Weights of a small transformer language model.
Size: width 448, 7 heads of 64, MLP 1792 squared ReLU, vocabulary 16384.
Architecture: LayerNorm before each block, learned positions, untied embeddings.
MLP neurons of a small language model. Each row is named by its layer, matrix (up: input weights; down: output weights) and neuron, and shows model dimensions 48-303. Each number is 128 + 32 x the weight over its row's rms, rounded and kept within 0 to 255. Numbers have three digits each.
After each neuron's rows, "fires after" lists the tokens most often just before its 100 highest values on Wikipedia text that the model never trained on.

L8.up765:141138136114059121193114137131070161168086108113134154112058129092174139101037126098098129091132155148173112046140126132103100133135104129100175103117193175141149106126102124111104207128160141162120021105125148107162114132142101100083149158130111171131101124085081200151166129118131078142103071117169094209116134146096091176141135098164125118104156144101133059155095058131101119067094171135156065185149080151143098114157126096102168104114174125121107143143124112096146094161127127097083110096103155147176169146121137203123140169121112112103157057150170111110177104101129141130117125189124155078137125193192106149123068082154156052129124143146094130174114129101145136097137181100110136052100181095065083068179122143147137142128068122097135115105138134121148191123140160
L8.down765:112103184143129121090163082112085109134094089192170079138104129154107132068135101115132133113087122096146096173100114142201175132195138155110074184145121138109104092102136119123165073095096122134121135096112097137126164131145153192171121160123129106104115183160166098058127085115169127098157146142102108071141124101073157123190197060092150121133138120149120187097122151144134163133079082083135174124144180190143143128112136133103122084126120116143087116067115111147133144088129012169150156112133106155116108145125118065156142105180179100130081158097168125143098145097074117061060146059119092153124131106059126098161108139112116119135172095126102127163115131182129154141139130156186086144132132142206162152146168115132105153093154177078088109134081173078137112125093175
fires after: "."

L5.up48:125147102046130128085136137136089138158026101082113160099106182117041136149149146124165113075112143193109139107161101168158167108147108145104151120055139146122147074085099141061082153142148115140101056129086077152103093148167141139136117109150145128109127098107161147123121137164146111191106142117126144102109158136120114097081131034090109109155139157087144160200094123082140086114162110158158145172129107108130126194183154107110133181133152146162080181112129151094166095146122154107095088108078144196103111063168152127086123158148113058142172082132133111115130118107101089168091070127151133163144162179104108133164093110204177131105129084143120101151118156075160118091152109130093104122108097118166103095115107120105101113129117080073147203103130138162157181140215181
L5.down48:111153159149087139147100196151119126119142109109134123138140183172153074046058142199139082085109150050149126175127124167203062118115130096143108105072159106144151187195115105070159108156154114102209113143123121158127113118121175145151133116140157071136146179119163142126118103161131164109145101084158137128145081117122120119149168158150148109177113107134120130135100121103113157152111131129119063103126150073163104121177085176153122067170122126073148153130124109147173097121134097167159174094176120138137062160184076190103118130147112107161110160132075116115123137208101178112126064088108161103106151149129116147137155123152069127165130154102185136078113125134129149156106092144124143132128131123191118077188108124170142144120102138079120096109129101119125098141084102
fires after: "\n", "-"

L5.up712:128136106088162130118150094101156114133120102150111154074069141099096118094104064140131088111128142052117135092164094175134178132054127098116166088133171131162147174133090182072151136132148099106153099098146167077150105114145178135181127109127105074112184101138094124129131121165176114145114173158141117137086127149097126198143113191134057116154105129096115104144143055087112160135146088184096111152096115121131102132128156189081117135084145102194172108152114096111137132179139149172089161153112140121079112157132090045101079133162136144107166143158143074128109093042110127141183133149079160102142100088133103142107152148058187109147137129129138143180103122143162096119090141168124146149156143127094113080075119155213120108088089131140101139065100158114103096109157089
L5.down712:152160148168140119208143117128152127125175108134072124171140168109180160056059180124106142131113096182091141123109118100097094126121082096108099188189140141101151224111119132144151133139148155091129139101083133155124154174099086141116156159082091140106112083157094131084095122127103112148109156105158101152125086107088130135176156105128099104074175135085193098119088146189112188171151181106079121188113085098171150072119143164104116116123130118057127093191132172121125085144126140121098112103124195157099118097096102160069109118114081099143154092156143149114130138160158184125093154122096091138151165172120084115117160141134132166070073084155147139089102093105124141145120065150101105115137066127216085109152107095114100080140092115116165153146103145056154141117149180
fires after: "9", "1", "0", "8", "2", "3"

L5.up783:129138162117097141155143074120091111158113123079128117118087102071099143134080104081144164104152123077093129120154096084156150096076137134123104164118096160130113103076134182152113142117088103148103083149096138126060091119114137098096072085132145160103109150116189100064128132091108148105175163128182119116076134074107152150147161152182127157194085175177124137131170123102123113202141129145198181130147128154137159178113105147149074123104043128156154072113147134098113113097143126140175143191108139122127126115097059111104073189151178156109111141093126088108051166108143088156140166135079149098117133115138103077122146133142129132130122090103075176118083109118145109119177142088165132125175123176089151141140076159154149115112116055118128182121180159174118136143178102
L5.down783:128137103184043121112077164169187082131118115136137178086145155137123161129145135157101119167123073208133157088130049146125067120170117118133086067100127118096112136133177133159157102148100119095202147022160103142174152126140100113193120154158058141175177090085082177122140128124159209148086104127112114124116159149141147128105164046144135144098121155121159137163129099113127134072125074118133165062096132099100127147100122097119192084100129127092117120158108096108158121157128125146186165186088117151165100123173206146097131116145162120157140132105165170061165098089049126120132097128159135084094131117171119108087191096139113134148125104173106123101134170058078238082122180143111112098091151067154157135104130120082170140075176081144141128109116126153122119093179127
fires after: " ", " was", "2", "1", " is"

L5.up1577:113180125122145117111108164141128091159090117129159108129127061172170114163138172159106107071128110123131076147122148144151135165133090078103133143140163119124137127078151173080135121119120172108116143115162131136115085095121167142160064127116127118104129182188106087163103074110159095158088150125120128155096134135126116091111150063148130145141112018123086143154151182085080091113115127154103160167151166118130083190158157093105143110158116164092112190072068086094141104148133134132114098119149132167142122125127123142072124129095117101191122105145133172161136118153114110125148116118135168091176147119181152102172135111085097117151118092133137115114074173083110093219124108091121085146150182147111112107083141151086146126085142128134145106110148100110157090135127076
L5.down1577:091161166132151110102118048096141129118083118131174082135084159090137097148127078140149100148156089172190077145121123056119107130129103144141092109111116083067150112075143136129138066135085153162125139138145198080192092089098114084127075123087129176123132167143137141140195126144108157145138146172147125083119113134189154062094165137109131132094102180107137081067137103171053123166100131127117135079133134147149133114108089093164104115098139147163129146092120123171108074077135147101136129130133131162133116092155094101064101145100166179188123092105131118139145162031128170107145192134113136126111100121083093189110142120145116118163127100150113155122114160120124169152154117114207127089114118035160189086134197127151063138108131113183135100064134161105127136112069126
fires after: " m", ".", " ft", " p", "}", "2"

L5.up459:136125168066121184126144134172071086115196131132112091098134074068127114128100155105078110088145073165114106144128173208092147153148111147091100068144117190119136033118108148168116145184099121161142113103159108123109119130106129141087166149184082209128180137049118164099136102109134086133091121156103091137104154116142137165119148047135161123161169122179160187122113162140152165133164124085105149150088139142124075142142147125128177097146186133107125154086130208121128096164133150104049094112118156156111128028145107167150099118123078130099135104165136124165101087122156106148100129153174105107100138213076186126155203113140168171110108123108163092120130124079144170169146168168132109119066137158143125135135141129084119136097173145157158151120158112147176135135122142
L5.down459:164144067133159103150118107109176137129140163136118157165117149140170139103135126128177093152181128117139123144188130122146129115138097095138104080131121055187121222157123093164174145093091103150139093096093082066115134104108151143141071129072174141124138125135118095129130083129095155143159123102110141128084121142142117158122121157097120116094145101094120134149162157117151108112118144138146133107102142127102209042132136076116077062158130100104131055116121114133152088112149140156151150187133117100127119149150086138134133174154112170131213163136086140092127119190160194151124100164168167152120097119187115134101091155100150144111172139140171143129095079152114135128072104143136132116175110094178126113139101181155173147120129114108103097093166169148095100118196093
fires after: "."

L5.up908:133122069129082089120144115141074150171126160144113158147091033148146163195148098139123113157135145066135108097097082060117118123091100102108145130074083142099140087093103182099145077132133119138168052139117113136098157093122147132105126178147142140109174035148152111122102125120158150146180163114116090161107121122121123067145161142149063141095096061072107127123161139097116176121139142105104139099142106180145132186089137079125114111089159124152102108151136110100089161092130148145077166162130118129163123123101130061142075153155149091169112151182105116147093155106146150116116117153156171105133113065118156099124153110162151138114173128140122123224105137122187054109140077121183120185132170150169140145111043173141166110145142142070078113130178160200126110121088124
L5.down908:128123070113071140107135109130169135124164131120093106067133142094123153112167127171149142051143137145186129086148082154133110072109112098144119170105117106164086125125145106125116092104145160165087152155139100186150164153147138071096135164138169160160092128138096120119110135102114142164094147128206084134176127136126125139132182184086138178162120176100114161075099073076117101154139175092116113053172062079181148126130097079146160139170069155136139084076137142184160152163120121088143128087119124131160106201099137133141142102083156169161171084127209175142158125158100139152107132170098104106120133154112107135124134099175098173135149092174112095083159124107071118143126187097123105162166114110160133096141159154047096135129186123150183141170167136169181148159116095
fires after: " ", " over", "1", " to"

L8.up1501:114128102121075130072180145198142175144086154113129097164108121147073148125121162060158119120085151078127050119164134075079141110133125175108113108120144154113111118089138128119190146113115073126123077094115118129125130110149201133127130147148116073134140088122154059133144100134132141074141156077180081137111133144137080205137101139137119085117092128138130122182159115154132157107173134111158138171159117128123141079087163062156122123113080117177141054129128165113126154150145178144149135206040143120114108113138162075146099119127157106180101184085128087102077153148127132178143136140170160088153112109137145095116129139196144093081107126095139149160130147086051122177149136111140062141157096083117126177138094175111100061062093127115106126133149127102099169109152128
L8.down1501:094157189105070101115108107109108072124107156179048138136135074134157148157139133194123133089119094088150132109123161162149114114114120140158132150045090172121143157121127125103150156108110178187140114058151090114212172215193161083111136162090151094165120148120154137143160132097158150127199134092135131164133165125080152110111119126142164085090092168163128119128115090133114099174128195155099116161115124096179106160095090054080127100175150118161129136169104107131118132167132063102204102166102102181131087177135129118077173111141115077097135075162147136119108061113188141093106142152140138162106172168064117131072129144151090179136132122111131096151136179082126116136186108127117148089148169174135106127069117131129122094171079150152101099138192097149130176123142170
fires after: "1", " (", " ", "3", "4", "2"

L5.up6:081079129067108092119137101111127094157123151114167149082139131080084101160090159167154141131149144055099083102115103122101140115120091125095133105127154169136165148123083112102143101088107106088182113141124188103122187089147178105132038097049102083112181115186125131107088134187133103130113141165175106122112162083149121129175140194186078143129090151103139113152191102083133121187123142140107105156107147109129170192144082094020096115163092103180145138161099113178143080139176170108084170115171123094153137173145111109066123103125176110129133131091134099098109093098114109079158136149136114122127163134126111163102114164090152099147127161106139136147098069138137162058087125138113175144215146138148149127056104143170100107106133152155125123115117119075049119071161132
L5.down6:093109152109135111147134042106065081133179193159098158116120154110126109178111094151099136105105164157134101144096123152117151098118121137080113154092162161070170171124107140171139087132196160135107135178080111120096150102091141125093164133109114111143122108129170149088095088155178102134084099116138078097113176096106137126207190136100126105115154185107095133118125145136055139193139144172103183123157139110159168166086099192087113149142104101105086147121120138148140108143118156155065089083147185108157107163117118134119114144165087142145157099127131071102129060086095143119094125117085047161127104211148096116152097162157151175108077138123141161071128107177058150095106122150138128075196129128128187079111106121153106117093118087169117162145081124120141106134084165
fires after: "1", "0", "2", "7", "8"

L5.up1137:077145129106111133196124101124105096127091194086172090119109082094142138158132128109095059075076136117088144145133142128136074167080096125106101118126127120140136151098137172084189079147093166102114096095103135175183111172135113080130064148137127141082187142158122124130097122105169149100072135107135109112130094124141155086129152080131132097114112128086096121125133181095098087152129124138158125126094156147091180188130170129111146133127146095129080189129148137042164075120128170095122159188105122111142002124110139057107130148112136055203148046105126178153131151137087125151165123172111178070150101122117159121142141152087176151112095121166119137147114156072134154168155121083187076165138140133118152129091148121119146115119110096129111162140194116154119057133115117
L5.down1137:135142101165157098118175120133118127118110126125144129097156163200091146100126093123096117136144007097144123119121149149178120086142124183130160139122121204111114142162151141060178078143181115074082144166085107087176070050098098183183145120164131084139113161119169119146203094120116080085127106135185097145085102076188100116104122183154108160131129150128083122118107134168140085097124070181147167124105161189128108115084082110106126128081132142212135159159142129111114171142092154175119113116143108096145138138130116103132106114130134054153119135104082087120130156125091169171162095128080153142131194089117138077115125129079134076186168185162183143136093122118117110144167140154121108175155109046109097110105124182171140153120115080130129083047159153104139055140148184
fires after: " (", ".", "^{", ",", "5", "2"

L8.up137:147160169061140126101124145086077151111170077130062113172099128088138164144144123117134107141131142127062158135138085153158064127072128108183118118125095099129169115092103148129159125074192152132114139110146092141085186154129097113124065115170080122071135138142113119098081089141142131140126106174093090147062128093082209124121160110104140188122155157110123113155149147189167107117088138162083134089117114141144210106148150127180177109120167113097115089119133117103146168123149140129145128135160208137113185055125117159067133107179085103132181106168061133158085124183127135109098187152138119100113144130137152078164087164087190156112168065087102096140126128122168136113143125148133113126177155133087101085044116104150118155152113118155081159114130151104148105100097157
L8.down137:158082159120096041104140099107162202092162181081101062185135137157103181140121131153091097114130092082108064085174174108070119113107038183187066109127083136166129088120042164144101131145111099141070121172133082145088118136107104147090164114155046114093174115097135157135117126157171111125119100145144114077114172109113151174105106111155156129147201107118167128135107096083114179124134088105174109111109100110111111185114093046170161147126175115118127117128127098106174159153128067114108183089192117168148102151105173131079142113105149116128093110208079174071123151139157085142115143128113120105171177128099087188095158077196157112122127109077140098106157153180122131082156131118166079155078129150131150132159122186116111135154147100144130120212149167165125143141089177
fires after: "0", "7", "5", "8", "2"

L5.up880:138143144043123078143124118096126110146147146127145070099108111092144116134147135140131132132133090160126110160108132145101089150157108120078181152177209151148151117174050140112168174103169086119156125096194110050164140084118177127104094124134100133127175137192080114147137086160111082174147094161131135080098157121100111131115134142154085149104204133128184149153098146132148118118131134153080166137171089158119147142121169106133111089108164135191149156146132033174185189179144162172101064093138149118094121129131056113092098166160015092110119125136114108071133059136126114108136173126093125124132200156155081172069096131076105123104153162137116136144083126152156149095091146153127189132170135126105140092066110154210085172133112125143144119140104110088195135070124107
L5.down880:101147122124146169094110151092128125125105102152072119170136110165132196156122158096153108083156102130121129101161170094141164151155136085140094122119144102136109131093133168123127104109094084134118086068113075126154144135117100110088134063094123140122107097118123112110138132074117166087095116080165141159117125069161113175119127146103117133166123122191132132131124214110139103002136127046127114161149098105115160054151143097130185110160117166097132115116154164089105056099127119118211125156137147153154129122177165078137152086101126156188110095142117157208097100180213106135125073145196154126137093068116123110141126164174184122108124114110166145174123170029086118149144154093124115113110114099153159109093147173029111106087154048149110110127176129126141158166146128
fires after: "2", "4", "8", "9", "1", "7"

L5.up842:076160144088124134125140109152084165155157074169114063096141134091177111170107144132121159079130123146160111097120089139170174056112119165121123201157172133203155061115119118108114116110085075104135153125093073155086099136186161129150156105144139104112096091096134150093131097109113136172082113142128127192117126141102137097132125098079089131154153131091206207156131122113104121108192141148159160166122167150114144092192119102118184169143103109117106193127137098128159162199131135159092076124145147117107144094159106092155136181098107098136167043125174097143156137082111096176162082119110140100189134190106100138179106153161116111115166070145107157201132134113111126081111161112108132074099127134158151085121164128092069141155135137085142154076109191105127149125186128
L5.down842:099091143150156086090152144134112145130117128127189156062189175171055179084128167169124066117114132109195130138180113153197188103162090125159117150128091100195181146148130144066171122098166138117085124116106132089104123101150164156138082111165118125152141181160122095098104119131063157130104170118227130085131113159119157127139164124119127146109115091122086000103066151111107170166140108124126112118155135093117118158076125139081168120098150068119162115125102127108175157117131113113156141114099139166070096136151179135069121133231140132124134153132118106093120117152109070165142126142160156103144160103164139119093154081136127076146103161092163092145087108094095126152134149158083143160118177149122129166163134066110129136126183165131154123082169150145140080177100093
fires after: "-"

L5.up84:074163156088164142158150134131121165136105062114131097094135140081157218100109132156155105112096114168120102131189071106126100176082147063102103130208169137104120056081108154135087136110119153118070117155117115070097107085136125139119129121164123178132133172030112140079117131116081117117093069163129109155148120135117111127110140119118169142098147165129079066123099132105078192064139129145147175149162050151176113134182167151116196103051170110140096125099112127120150103148121136122097110172158142108066163033084089145166113090131166160124139109119127087098105143150116114102103159137125202106164146122093155131146072141135092136166131109132099103215148108055165091102115111109163108166071161161152142114165103144132095123144113151114112144074124119141076145137131140
L5.down84:194219121049098101091154113178107130106104097099177150150130116119144167122100164115118182102114165126074120135107139185176177115110091186109112162112168142137154208042132164100107096163159150120127111108098112082113077156142119131092099163123111095098125151148200115100141101150120087127158038156091123120109154120094104146180104103133117131144105186140108235086125092182136148126098137139176090130084217145114119060153176125081099107089131144091095153116105143138082136100117092104133111127105100140202149144101133114112145097174132141120134112142135119062101066145084108131128075149123115178096121140112076106153148127146142110123124124083139215068141168125130171156167151129083156103200128122069136160183099150148141191120115069107091147153120076125124137099087171
fires after: ",", "."

L8.up1351:157183118126120133100127171133117044122156163142167159138125109065129119129120181117128104141107143157098073159095115155096138189138091109183151123150108010154158076135096140102187161140108140103131128084131112142158096180136144104082158145150146162144105135118066103143088098094113061116085102149180152115079176154128132127163160128100174116117118121088143141134139158101110156113137183141135103162126153119123100106232071119170147108116140144129129158133131117179155144129127142085085134150147151149107139072155128138095036082110161098101135075186138178128097090155119110076125131161129139089125140136174146170141182143176096133138118107154050159146140136121104155111081142153197112141143200153073105032111128110149148135080089118159176111132123095108128097072086144
L8.down1351:095085097132072137115111097097096053120095070122127079104123168116155155128120171147119139124132213132154061145134062087102195128066153122083152126139099111102140146163163136129063126151182081163114118099130109125169145172194147162123199130121111119121163119117175116071169123117091155098097089159137091132171118123165180088124131118164122091119176187136114120188163202101102098181107105108105129142141046148151085154130163196120134157151131131118154158161161157135137129137115167108149140123126072130142149130090202132110137169132082093100182161091119083212128149102160139139131126152069130177099190152142132121069158164091140127101117127139116091106127115092143091106168090103151129161124190145126107150101167097069109186131121214143110174097132168120166153127127090
fires after: ".", "2", "1", " ", "0"

L5.up1651:114150090111111141124151154111145094159110086117108153081067147093097120136155114087100105086133113126094161097155100165136187152122102141153130122137165127098125112086108175087148126145084138116115114048133138140180078087135142136105141170144080173142141127102133124119141122136171073183088176091174101116077137134120142126110151079107155120136113147157091109118116108117088202083185102111200096161134152082142125096133143153139203110147213147103119161118121136096117087151120122134054164137151150180204168027125156115132095115139176093147085092179164140091144115106131169138109099131111120053151186117182125132159185174138126164126130120163133113185118167022153124117128142125120080165124115126072132092142125122099152102106129208110109134136122146181096120137101147
L5.down1651:107143111143152126163148075145099113105149126121124103177151142187142153079155124120118150153124155085128174132138120121179113115123131093126129123131103163152133116113159097130115156161118095107128104136099079108089137092128146129081068149157161104089125095136151109130146110065148152183143157164147146104145098145164170139109098150165122107172116090105152128097133185100118103172079132123094173183137129149120176077131129122185121109141076097083153089066110094108125140103148120171244139151111177113103116120123118174175106189182109172087158127112093198175072141143171133107107088098121122119145154147114101095132071077070129120070114166123146121072094092130128140118157152099133151115070159132111179122166112075183130120175109171114116170113117181117187076174058124
fires after: ".", " He"

L8.up1086:131115151131088184199105187115118130132127142131135129141118159119101137150129159068082148141126149099116106144089120129106084065124119131165073159167083165125085111071128172111179068111122138146176093139166108125106116114149061093088115094185112113077072056101168140065091124135142093130172155101150084144126142089063095167121171141100139163118111106137149127127149128156132092163131112107107095089178110082108116107129162113149166079144074147114151158089111097099105096158085151143140103136136129134133153083163143130141073106072177113145129045103066188110134167115165059118088178103132121149190128125105109159107137138167157099115162062165058094138156128111150106115149145155169094128131128116062154086098116128124097175109114125110142103112097123161121137104140140
L8.down1086:135130115164098061053108158100122117144131149153160099107197144111149117146146125134123152151114157131113192131113118130090113116142095108165086110119098111068150109140138179144148178155041113089100145139133161130117176096140151141134140161133125172060173101112128139069180099115116089130140124118082090103132153149147170119174116121101066154130154130132065182192108123113097176147146163156100106144131095072148112136150128112154103111131129140180078131172131154145064144086123104062111116139154159113075137110104123131097160106139206104136148118123225117122128162128138077100135109143142123183115176070155072115128121102127120183125123124080142117084156093125162075119096135118124133086108145168104115128111151128169188185093157143152171143184146132155045145151152145
fires after: "2", "0", " in", "1"

L5.up680:110160093117210129121061144218112135069118089115120120137106124109126108145156122094148097117146055168142176100142119143185142148164099159080112085199120182149153092084125130087105173138146140146122146054113129110143107148204149134138144124138172184145096129062085144144117118116165101169127141151119134194107111170087120092076100077134143168143140127095141126176059136160118146032124157131138131123150095136139139142162161124157165152127098155096110153111152109090123155118126136128175084150132109093106158091095106133148115148103093103132100099107099117138156166121119126121124145111128129061102164077071144102150137070138119098152138140168068037153153135108128077147094151146111199176130099135132154107145115062059218132106127136088177101137155110159151149153104144
L5.down680:160102144123035116181206064074132121116121200128127116105140177150102157098066124148103104139114148204117141138114114127177156149152133113078159118162130091115113123109139111168123088095118186110078123165157140103100088102093146102099110152128160127149163173137126163127176100075112104154145125129121108108136212130136142105147120129136078144111140138109139092117108116200050148201104149137124133155119126101162136099118178104127051141130150143118148183151111147115129119123117155195009129116143156147111074133087177129130163115135121146161118100142093161129106118120114119129098117077088106126186082181178081139155148118097145150129037083112162136099097112127129144111088127105117056132150116109180171130142125108141105143149149126154189167163145118088120111095086158
fires after: "\n", "."

L5.up825:153119125022183157138106138099103130137153130099097196159120190112120117170166162131141139105128076108100135161115105162156162103093068082123153162152159157138170077156115148129121124091091121154122154140066193027105122083139117102130042101122171132123159085137135126136084099167136164152105025154158110069094164161125076145145166146147078114091138187096145170144136080147136117145151116139102163154100070118096117114122118137152119114149077110199131135140112114142172155139128163156176135143122134182139103146082184106094152127131118081126161137118073052092070147037097105141123139134099102142089169159083125151170106112154164111136173177130136190117125136154133224119158096157070142077176127130125132076084153140112107140105123112127134210134109141135141129127140101
L5.down825:138112073092117131077120138095086152094155083066070111150124116125115168079080119133097112162158067113037175097081095111109161159132123113112146168134169126148154174116108143204144148028132085158078104105127168133156107115103154185090119143148089088180095114177137143112127140094095134053102133088089130150167100130127127217188114115164129092168200167134120165150033148176162128170092164120075183155115144118125122106139119062191067124155115152099110151118102088175121081091131121139103097126142162160099175126113098170111166080146028150171126181097141123121122123133166140105080118084160149161145109107209113076151122099168150077127162147078081127171042106123102129159103098135164191115145138179158131117098105127158144138145097138125182144161125116106110159140173123
fires after: "N", "1", "W", "2", "′", " "

L5.up235:124160161112133111165149174138108134147128128059095074110053118095112086194162139126090081083111118121110151070115079111112152150115202147121154152121142152149137107083172134152111166129135086121137147110087176122082071114160116168087142126163082166122105101116118166092155133145094141123120125173160113136099117116136142174127120161095086164116144145116151117099125075143101160105183140082168132150130115190136142169102185117139126162115114134157022201122099112109117082154129150136126076140152130168125092067215184144151144124128131089098149150120139067116144137129138063125107124131126152094148126140118104104127092152188155113136135146127124151168133113098140094084145162164104106133148099086118147096140099162133134153104140077112130143133119099134115140140164128
L5.down235:111091149114138120127146186136162062144127108101122121160138115085090153005093101135155119092143145168154136173137106177095127171141090112121124090127150141181133099114100132062186098096176143157151121101160150168090187156140135076112118176139168151148188138142173131172127135154082126142093119136141134082097133192067132080116132086142178159136160082110134149145117214161102134180103132140076084127072131098149141130132119167116155127142111129132148132125093131150112110105124011098096192098100097106133124125125118116084148144131103109126142092155141142127125106155117210136045150122162164172094195184129126149133161125047125162085134084140066118103088187140156090141057097170109160099134066128129155142050154082142148162156118108110111147121074117141165078094103141
fires after: "\n", ".", "=="

L5.up1351:096116137053172112105118089130096099111134178094169127074121136055102109095086136126137132136120129120105064126099107127103131096137094131160144176134192156138144142155086125108161146109131099132130118157179154049133116153109166121118149113124135102125149112138138117089205117150115092142163104142045114060129175117160091116174136165149134110120225127158167057114077103090100088144129130145123141121159101130141108133138137131113109119132113117202096155151107085194173125171119140133112086096121161146103068139156129111054111185129072098092156133133152040077116091146096109130132155129142106163085158154176112157072118150114117112156175177097137176102163114157144171118129124156097158090146112103109115105107096158210094149086110118155132084134087114110145117082210102
L5.down1351:112134122132141130119117217106090124118127131212101123145156112153160151095137116160079102144147119144083133147150109104193143150130121074134168127175150098142149156118134199137106109095121161104080089133096077172111166085139162143137110125091106129111191125092170096119171133116110177167146103070097156151060088149173090161089145121058126108159146140141122094163133171165155105060084128089134090120149076125184144061116143137119132087146087120105120108169162192116089124125146165130175125143121108078126129095114116103117155076177104152165156106172123184142098189127180119073118113137171158104129171108138151097112113150161125160148100098128183164103068166098066125168119142162123125073116110134099089142124078123037155090109161042106116112124171133136176128160116075
fires after: "4", "0", "5", "6", "2", "1"

L8.up1601:122134126162159135082132166118090158138163149138164099172105158086162140194080138141153132142120112083101119161163104149130131065077076211171107129110088126110170078111125144174120101118096152113053062186186134101177127091130101124081130181095075150154116124088163101108123090129134125176142103081136171119123104160130136131145178158126135154166140160124119106137145072128116143149138141107097123088120143095158136088098154085106191098156126146105162085127096163113200209139115205138110165235086184114057124127179085123170076122132152144139095173126120121212158166094120075139150200108128103094079099055153190110108143155148118060092102144126123160138181116094117099133122106127153039140097125102136068071139141115105151141056105068125155149162119117158122107157134134
L8.down1601:176083122086084068159170156135091082175102135156117161135176141105154195148151128102092095170153141143094167158163109109113100141143121112155085132063120108168161141111048122143121090093110086155150152146131112115072138146084191146110151120204119162106173137118110108128104184110145216107161089064124153144135107093152150121120122198110167107174100118137084118126127133103152118082081113177157114141102165083086108091077080124108154142138137161160147116145126170126068094105090119146091125157205103091142101137124173146133109135180153166093164157104184125093075115131154073138064089169164119118123151118099115068138115127106089148149176143090068129098160146124086134140092118142106112163163091125147117150180155166103118153160177147148152167161126114174133196119106179
fires after: " (", "0", "2", "9", "5", ","

L5.up877:173181141071169132137104154190090124138080130107077139124104113118118155166140145110144146123079055156126178065137062163142185181077128119119117120137142101156133055077166100129082168115100085107104132124122070124039060117139133108133151093128170184110128119113171179146131122076120130119130114139111105157066154120134100155097107151106127185189102158160116153163106111072134098137149080113142127171139101109072141085156174105095132166140115131107054156138135149087109185136120166121117108158122173164119149071141174077137093118138101119129153107100129085121146162053102128153122085107151140115137152154093127038124128058127111116069127127181076124185117145074127106135110120165124089121091076107156149075134131129110139176134130090099139130156132102141116163136131144
L5.down877:131143200145151092188139146081111108101123071085167086157165166127100141050060163153157088109087136119157103123063136130149095116125119077105091123069139167167129154149152119062189084116137160086206109163095118129072174166125143124148114094082175091136136081155176168153092104188115142143172117178207126122175141132024155116138144063117165140151100121146139122122109179160085106182084155118101122104124114083115148166139145203119150145139109117111163151156137138210177105131123077118211164098136110150092073216130049108112100146132150119118112150159115119116094102123101121087122109138108133116135115182166135202117155181085088159138098172138143113072057144165162120120131088111115141126193075165132154092099129163159106089088136083135139143121049096120135123194113134
fires after: "\n"

L5.up846:106148099091129125074125103131093138124086179122150099075072118123088171143180128136094126123084158122136144140117114090180146119123085149113120100075136129138140173146121171086192145091102121103077114118154098130157126133109164114140111131119121142087100151133132122125149119099165088178114123128147138107069116152151102109124141074142052130086082103082125147138165127144089162113132118135150164136137158133127151146126192165149137123174092145107100165117135097082146163149132156130095154118128112160104122130116161068084157132142171081195138064112146180166078158080095171103157121140135140052127128160106140159098146125121211115129130154137115098139040128092144112125140129150194155130183155118103142109059166053163142114083143143108103211120170136171101096126133100
L5.down846:128135128147085110101086122147192131125152109126132116115131144153159147149159143156136172165158069112096126053150133143206099155169103087117147151155113132112103097134125108171125109115085120150074104116100097138160189087132107149089160087181062133130063064140154148073143119163173118097156103096128079100135132116116104167117104193146090124154133091143117113113114123148134128122184159180156158130075142160107133153057126114125139117140149122193062162181102144087079180059087187165151162137144153139093155118077112109135134081120120081130120188149139100134079110092102129104111095109147121172138152120130138070085138134139129065166161148172111155115100165139107086136220107099095114150135136103100109111089089189140165175125110101147140124120102062133132138128106231
fires after: " (", " km", "1", " m", "2", "6"

L5.up518:155169098092130093077130149173097114139167112155106067128103111158191161116157114115094076074083107132130117125082093126151097127090112184114119163097163191154139140103185128176082119108164109152113130070112111125073141099149165129095081113158106133110049111057130114126077124123102162121097112028182095186110190132123134141156123114126129138079159096161169164132087157155140101074137125082124151135104126193142128177115123150164169152117126086105122167169135165079107099137136155110171102162151155132153155112139144112172090158174090089182142060144100088139114131095118165114149115145180131088137130175086123118122161097185119096153148141164129115137136120076065116122130137136116131081101184116096142123143128136066151123120108075124143140111120166154165128165063167
L5.down518:100156147136138123092116119121089136129135183095099149087147154085070117108071134108121147146145117141174170091131128142133179173108102112105149113202163149104150109194066132112100134152155140063127113141141119165124153157093100124102121164091109175125163109196154060090099157167120087170128093167048104104116127121086146109117157130107089178115094209074128144075129116150115169141109130093136097078170121098144068133146152153094133130187149156135164105126147115151122057146113140168015152113116113069149141093095180119085101159187158174138097166167124032122104141130135111143139132158106137138138164154158131148143159155085138139084201128115127142159110150174205138083141108115115137103163061187095105132108099103159065135075138142181152129115059110190120107090133129
fires after: "\n", " Formats", "-", ":"